python train.py --num_hidden_layers=17 --hidden_size=192 --num_attention_heads=3 --num_key_value_heads=3 --head_dim=96 --intermediate_size=768 --vocab_size=2058 --hidden_act="gelu" --norm="layernorm" --norm_place="pre" --norm_eps=1e-05 --positions="rope" --rope_theta=10000.0 --rope_fraction=0.25 --qk_norm=false --attn_scale=0.102 --bias="none" --tie_word_embeddings=true --parallel_block=false --init="normal" --init_std_qkv=0.0243 --init_std_o=0.00416 --init_std_up=0.0243 --init_std_down=0.00416 --optimizer="muon_variant" --learning_rate=0.0132 --lr_mult_o=1.5 --lr_mult_down=3.0 --beta1=0.95 --lr_head=0.00839 --max_grad_norm=2.0 --warmup_steps=200 --schedule="wsd" --decay_fraction=0.707 --decay_shape="linear" --final_lr_fraction=0.05 --batch_tokens=32768 --max_seq_len=256 --doc_mask=true --train_tokens=210200000 --max_steps=6415 --dataset="wikipedia_en"
MLP neurons of a small language model. Each row is named by its layer, matrix (up: input weights) and neuron, and shows model dimensions 112-175. Each number is 50 + 12 x the weight over its row's rms, rounded and kept within 0 to 99.
After each neuron's rows, "fires after" lists the tokens most often just before its 100 highest values on Wikipedia text that the model never trained on.

L3.up38:69 52 67 46 39 41 52 57 70 34 53 43 16 36 54 53 59 59 58 50 50 68 48 46 47 49 40 36 38 60 49 54 68 74 56 76 45 40 42 53 33 55 52 60 50 67 46 52 51 44 52 42 51 46 64 52 39 63 60 57 56 53 56 55
fires after: " Fran", "\n", " Mar", "ir", " J"

L11.up443:35 65 59 36 67 44 67 55 50 60 50 47 58 50 53 49 47 60 55 43 53 57 60 47 28 45 50 76 57 71 43 57 55 56 64 52 66 47 32 48 44 46 26 59 39 47 53 59 59 57 47 48 62 57 66 66 41 43 48 36 58 45 73 58
fires after: " No", " M", " D", " O", " A"

L3.up417:60 57 52 26 56 48 27 41 69 36 81 52 42 56 19 57 65 77 72 56 43 55 52 36 51 37 68 46 56 38 56 54 62 66 50 60 44 45 70 62 45 35 33 51 44 58 62 56 45 43 65 28 51 44 68 44 47 59 53 70 43 42 65 47
fires after: " S", " N", " L", " m", " Y", " Ch"

L11.up106:45 58 59 65 34 70 25 35 62 48 58 55 65 50 38 38 65 33 45 35 58 57 49 60 65 42 66 58 52 65 57 41 38 40 60 44 57 44 38 59 56 45 38 63 34 84 61 44 58 53 54 33 69 51 61 51 47 57 38 41 54 42 57 75
fires after: "qu", " was", "p", "k", "e", " being"

L2.up582:68 41 63 51 44 43 48 67 21 45 40 49 50 60 67 32 50 55 32 49 55 38 43 26 56 55 55 47 53 68 38 60 57 37 63 48 42 62 39 59 56 37 45 55 36 65 26 51 25 59 59 40 54 55 54 50 38 64 42 52 51 51 48 53
fires after: " P", "9", "6", "8", "5", "A"

L2.up709:47 75 61 34 49 60 56 59 59 52 45 59 64 41 28 43 50 48 59 60 62 33 48 39 38 45 25 63 45 51 67 64 39 29 52 68 54 48 35 61 50 63 43 48 35 59 49 39 40 60 49 54 57 80 54 46 48 53 62 62 48 67 66 56
fires after: " St", " ar", " st", "St", " re"

L3.up97:58 61 55 48 42 45 55 60 56 49 42 50 37 51 41 57 48 70 47 33 32 35 52 30 37 67 44 39 58 53 71 48 56 48 50 65 52 71 45 52 47 62 54 51 53 83 45 53 75 32 30 38 65 66 62 52 31 41 56 34 37 47 49 50
fires after: " S", " j", " m", " J", " N", " s"

L2.up257:61 62 30 41 33 58 50 62 61 42 41 52 53 73 55 51 69 37 44 50 53 43 40 53 50 45 31 49 43 66 67 29 60 44 51 76 32 39 63 45 41 27 53 46 41 49 59 69 44 37 40 48 54 46 62 53 67 31 48 36 57 63 66 41
fires after: " l", " L", "L", " O", "|", " was"

L3.up368:16 28 49 63 32 44 69 64 44 53 44 32 45 23 34 55 76 38 53 70 44 50 49 41 47 62 31 49 50 37 44 18 28 33 32 43 39 32 76 64 43 59 56 50 68 47 49 43 42 49 62 43 46 40 50 44 62 53 71 43 46 40 56 54
fires after: " v", " V", " m", " M", " inv", "g"

L12.up411:73 66 64 57 31 16 58 55 42 24 54 77 37 52 78 49 56 67 46 55 63 48 60 57 32 51 61 44 39 50 47 40 52 69 46 61 38 64 55 38 26 45 51 57 56 34 45 75 55 44 46 59 32 58 42 51 48 40 56 34 52 42 41 42
fires after: " ", "On", " On", " dis", " O", " on"

L5.up384:59 20 48 42 58 49 48 62 40 62 57 70 52 38 45 45 55 54 41 72 52 51 71 29 59 40 52 27 39 69 52 53 48 56 45 67 63 42 49 60 64 76 45 73 63 62 58 24 55 77 58 45 39 53 39 62 56 53 78 52 25 34 60 54
fires after: "\n", " var", " m", "P"

L2.up84:41 50 55 65 39 41 31 51 52 43 41 47 21 43 45 54 62 60 60 54 47 58 51 34 51 45 34 66 62 61 65 44 55 59 61 58 65 37 46 38 41 41 34 48 40 45 41 53 32 47 55 34 37 55 58 67 54 61 67 45 56 53 56 34
fires after: " g", " G", " p", " Mar", " P", " B"

L5.up725:52 33 67 34 49 28 53 59 61 36 61 59 73 47 62 65 21 50 57 46 45 63 37 58 58 60 68 36 70 40 47 70 56 62 58 57 25 37 59 54 44 53 54 61 55 52 34 65 35 39 41 30 52 77 35 76 43 56 58 49 74 30 50 36
fires after: " I", "o", " O", " U", " N", "ant"

L5.up369:45 43 55 55 67 53 62 67 58 69 47 51 33 52 25 47 56 40 69 49 33 50 39 45 38 81 39 66 69 30 27 58 63 61 64 49 60 57 50 22 43 34 34 61 47 50 67 45 55 41 41 48 76 42 63 68 44 25 38 36 37 48 53 41
fires after: " K", " A", " S", "ug", "k", " M"

L5.up745:57 43 32 49 63 38 43 56 53 40 58 34 40 60 55 48 38 36 51 61 48 26 49 57 53 55 52 40 52 65 54 26 72 64 38 52 62 26 78 52 46 45 47 61 71 63 67 68 59 44 37 45 41 50 70 53 61 43 73 17 50 45 67 39
fires after: " L", " l", "L", "ie", " "

L14.up0:60 81 52 47 43 45 42 57 60 46 58 57 65 46 53 62 26 45 62 45 53 35 45 57 61 60 41 57 60 49 39 59 62 59 75 74 29 59 45 57 50 35 55 89 49 72 58 48 44 32 53 44 57 46 51 48 48 38 29 71 54 41 46 46
fires after: "2", " |", ",", "-", " August"

L3.up737:60 64 65 60 43 43 37 53 61 33 28 53 46 66 45 38 55 48 34 55 39 52 54 56 52 61 54 54 37 65 59 49 75 57 51 60 37 31 38 48 33 30 28 35 46 62 71 77 61 63 45 47 71 37 59 40 69 65 67 46 58 61 48 49
fires after: " O", " l", " L", " rem", "O", " C"

L9.up429:66 60 26 27 41 55 32 53 60 28 52 64 50 56 37 50 56 73 40 63 68 46 49 32 78 58 53 30 61 74 31 36 69 60 36 58 66 42 65 52 36 53 65 46 72 43 32 53 51 48 63 37 56 65 57 42 45 57 11 55 44 58 47 47
fires after: " s", "eng", " S", " N", "u", " W"

L11.up483:70 27 48 62 42 66 50 60 42 60 42 50 30 48 51 49 64 40 42 40 48 75 55 38 43 58 48 50 48 64 51 60 54 39 29 61 53 40 61 56 52 62 54 53 47 72 71 66 32 33 49 51 61 57 39 58 43 68 44 42 66 58 60 42
fires after: " the", " in", " W", "-", " M", " P"

L8.up668:71 54 47 47 38 54 27 71 59 38 52 57 38 38 42 64 58 58 27 58 47 61 62 33 66 55 29 61 51 72 46 41 51 51 50 47 42 42 54 72 64 52 55 52 34 63 24 52 24 43 39 53 52 47 50 53 41 43 50 35 31 74 53 46
fires after: "\n", "==", "s", " ==", "5", "9"

L12.up164:44 26 49 43 42 50 42 47 44 37 54 77 23 61 53 42 28 26 50 46 73 54 38 42 51 42 72 24 60 42 44 69 58 48 48 60 69 43 44 60 43 54 41 52 76 43 69 37 35 57 65 44 34 65 46 60 42 43 54 58 54 29 40 35
fires after: "\n"

L11.up87:57 50 55 57 65 43 23 53 56 23 74 49 44 49 26 57 43 53 49 43 19 56 51 41 56 38 37 54 32 56 36 62 56 60 36 66 58 52 54 55 77 40 59 62 57 51 50 72 57 63 43 49 49 47 59 50 58 35 68 25 28 33 49 58
fires after: " a", " A", " M", " the", "a"

L5.up206:61 52 25 64 29 49 36 59 27 40 50 59 43 49 52 52 49 21 57 51 48 53 47 56 53 57 48 52 60 72 52 42 70 41 51 52 34 53 39 51 54 44 32 55 53 43 62 59 35 44 42 58 48 62 51 69 61 27 39 41 63 64 36 29
fires after: " l", " L", " oper", " J", " de", " m"

L13.up566:42 30 59 46 51 45 57 47 30 37 55 58 47 48 20 62 33 57 58 49 62 22 59 39 36 70 40 51 43 43 48 46 48 69 66 56 46 48 44 64 49 48 70 54 53 61 37 67 62 29 47 69 51 49 47 64 35 59 57 36 35 58 52 45
fires after: "9", "1", "0", " the", "8"

L12.up406:42 67 29 62 29 67 61 66 38 42 67 39 82 63 52 43 44 34 38 63 45 43 62 48 56 36 92 58 68 63 55 54 55 57 51 46 54 59 64 45 48 47 39 61 71 59 51 79 39 46 52 27 35 58 39 50 58 43 46 31 42 55 54 41
fires after: " f", " F", " sh", " c", " cl", " Sh"

L5.up129:66 44 43 53 54 51 39 52 41 44 36 52 59 42 24 48 49 71 68 43 37 50 46 41 28 54 41 22 33 61 44 59 66 64 55 63 34 63 28 42 58 38 67 67 56 33 56 66 46 38 42 62 69 67 52 36 42 55 56 22 38 55 43 53
fires after: " A", " a", " S", " s", " y"

L11.up240:48 40 68 43 50 42 55 64 67 56 45 41 30 42 65 24 48 33 51 51 54 60 44 52 61 61 62 11 50 60 41 43 72 36 30 53 57 50 41 66 55 53 44 48 65 46 29 59 47 41 36 57 34 55 48 36 47 50 58 37 58 43 57 37
fires after: "\n"

L14.up20:64 64 50 66 28 31 55 50 53 56 38 37 47 65 40 42 50 50 64 58 50 60 40 47 41 66 36 44 48 37 36 44 56 40 79 50 34 55 43 46 43 44 62 55 54 52 52 47 56 34 45 15 56 46 35 43 29 36 19 42 73 50 38 75
fires after: ",", "2", " in", " since"

L3.up115:44 48 45 71 38 51 60 59 45 64 62 42 55 49 40 46 45 35 46 60 55 65 29 41 34 28 25 49 52 64 46 40 27 42 48 45 46 69 58 64 23 69 60 50 64 61 51 23 49 38 41 59 51 53 38 60 53 53 58 36 69 51 41 49
fires after: " V", "ers", " cons", " v", " p", "own"

L2.up7:67 29 58 63 52 47 70 51 66 50 30 73 55 38 41 57 61 53 41 56 59 51 69 44 21 43 57 35 50 53 53 61 38 48 66 66 35 57 35 61 44 45 75 70 68 68 34 68 47 65 54 61 52 60 51 52 18 60 55 38 53 58 64 42
fires after: " A", " a", " re", " det", "T"

L9.up155:41 63 41 40 41 52 53 67 62 25 51 79 42 43 42 49 43 44 52 66 64 57 39 52 57 51 40 44 40 50 78 48 40 45 29 56 51 52 59 38 67 59 52 64 56 65 50 33 65 33 41 50 54 60 48 38 58 53 56 62 45 47 38 52
fires after: ",", " att", " ar"

L2.up201:36 59 40 53 57 59 58 71 46 44 40 30 42 31 57 38 30 43 51 69 31 54 58 63 60 46 39 45 51 60 35 82 42 50 62 26 43 48 47 41 40 72 43 63 54 59 33 47 51 45 53 39 36 51 46 61 35 65 73 63 50 71 50 44
fires after: "ap", " ann", "em", "m", "a"

L2.up557:50 46 57 59 46 45 40 58 47 53 72 69 27 53 63 49 69 32 49 44 40 56 56 37 36 64 46 42 53 36 75 30 52 65 47 63 44 38 64 60 45 55 36 66 35 52 58 85 37 22 50 40 55 59 66 71 43 58 77 51 46 59 58 43
fires after: " Mar", " P", " C", " G", " l", " M"

L3.up244:43 47 53 38 50 38 47 32 37 52 39 74 45 48 50 54 69 51 26 71 55 62 42 43 47 61 49 47 59 39 74 41 38 54 55 51 31 57 45 49 51 46 47 77 33 52 54 64 66 43 49 24 60 33 50 66 58 59 51 37 52 71 59 46
fires after: " M", " Mar", "ic", " m", "M"

L7.up338:53 42 47 42 52 36 54 48 32 38 24 55 56 62 27 39 44 49 63 58 55 37 62 52 35 60 35 51 36 50 39 49 78 59 40 47 61 42 72 66 37 40 52 61 39 61 63 62 55 25 44 42 59 47 73 58 66 45 32 30 48 56 35 41
fires after: " the", " a", "The"

L12.up686:51 42 76 46 47 45 37 49 54 29 71 71 41 35 62 55 62 52 42 60 70 63 59 72 46 57 46 25 45 35 54 82 60 59 38 79 40 52 59 46 51 60 38 84 44 49 45 55 48 49 28 50 41 58 41 61 58 51 40 48 54 69 85 40
fires after: "\n", " O"

L2.up303:72 49 35 62 51 47 87 63 61 51 35 48 49 40 49 52 54 33 55 55 46 55 44 47 40 47 13 69 51 68 50 62 51 56 78 53 46 44 51 29 39 39 64 46 59 68 39 78 57 57 41 43 49 65 56 67 56 45 54 36 58 70 42 44
fires after: " No", " A", "A", " T", " at", " se"

L3.up571:62 57 47 58 02 58 44 52 33 45 60 56 47 67 56 45 53 35 57 36 56 31 64 59 46 64 49 33 40 59 48 25 64 61 52 54 39 36 74 45 57 24 32 48 56 67 33 59 33 48 60 42 38 52 62 74 47 49 53 54 43 41 52 39
fires after: " l", " L", "L", "l", " El", " M"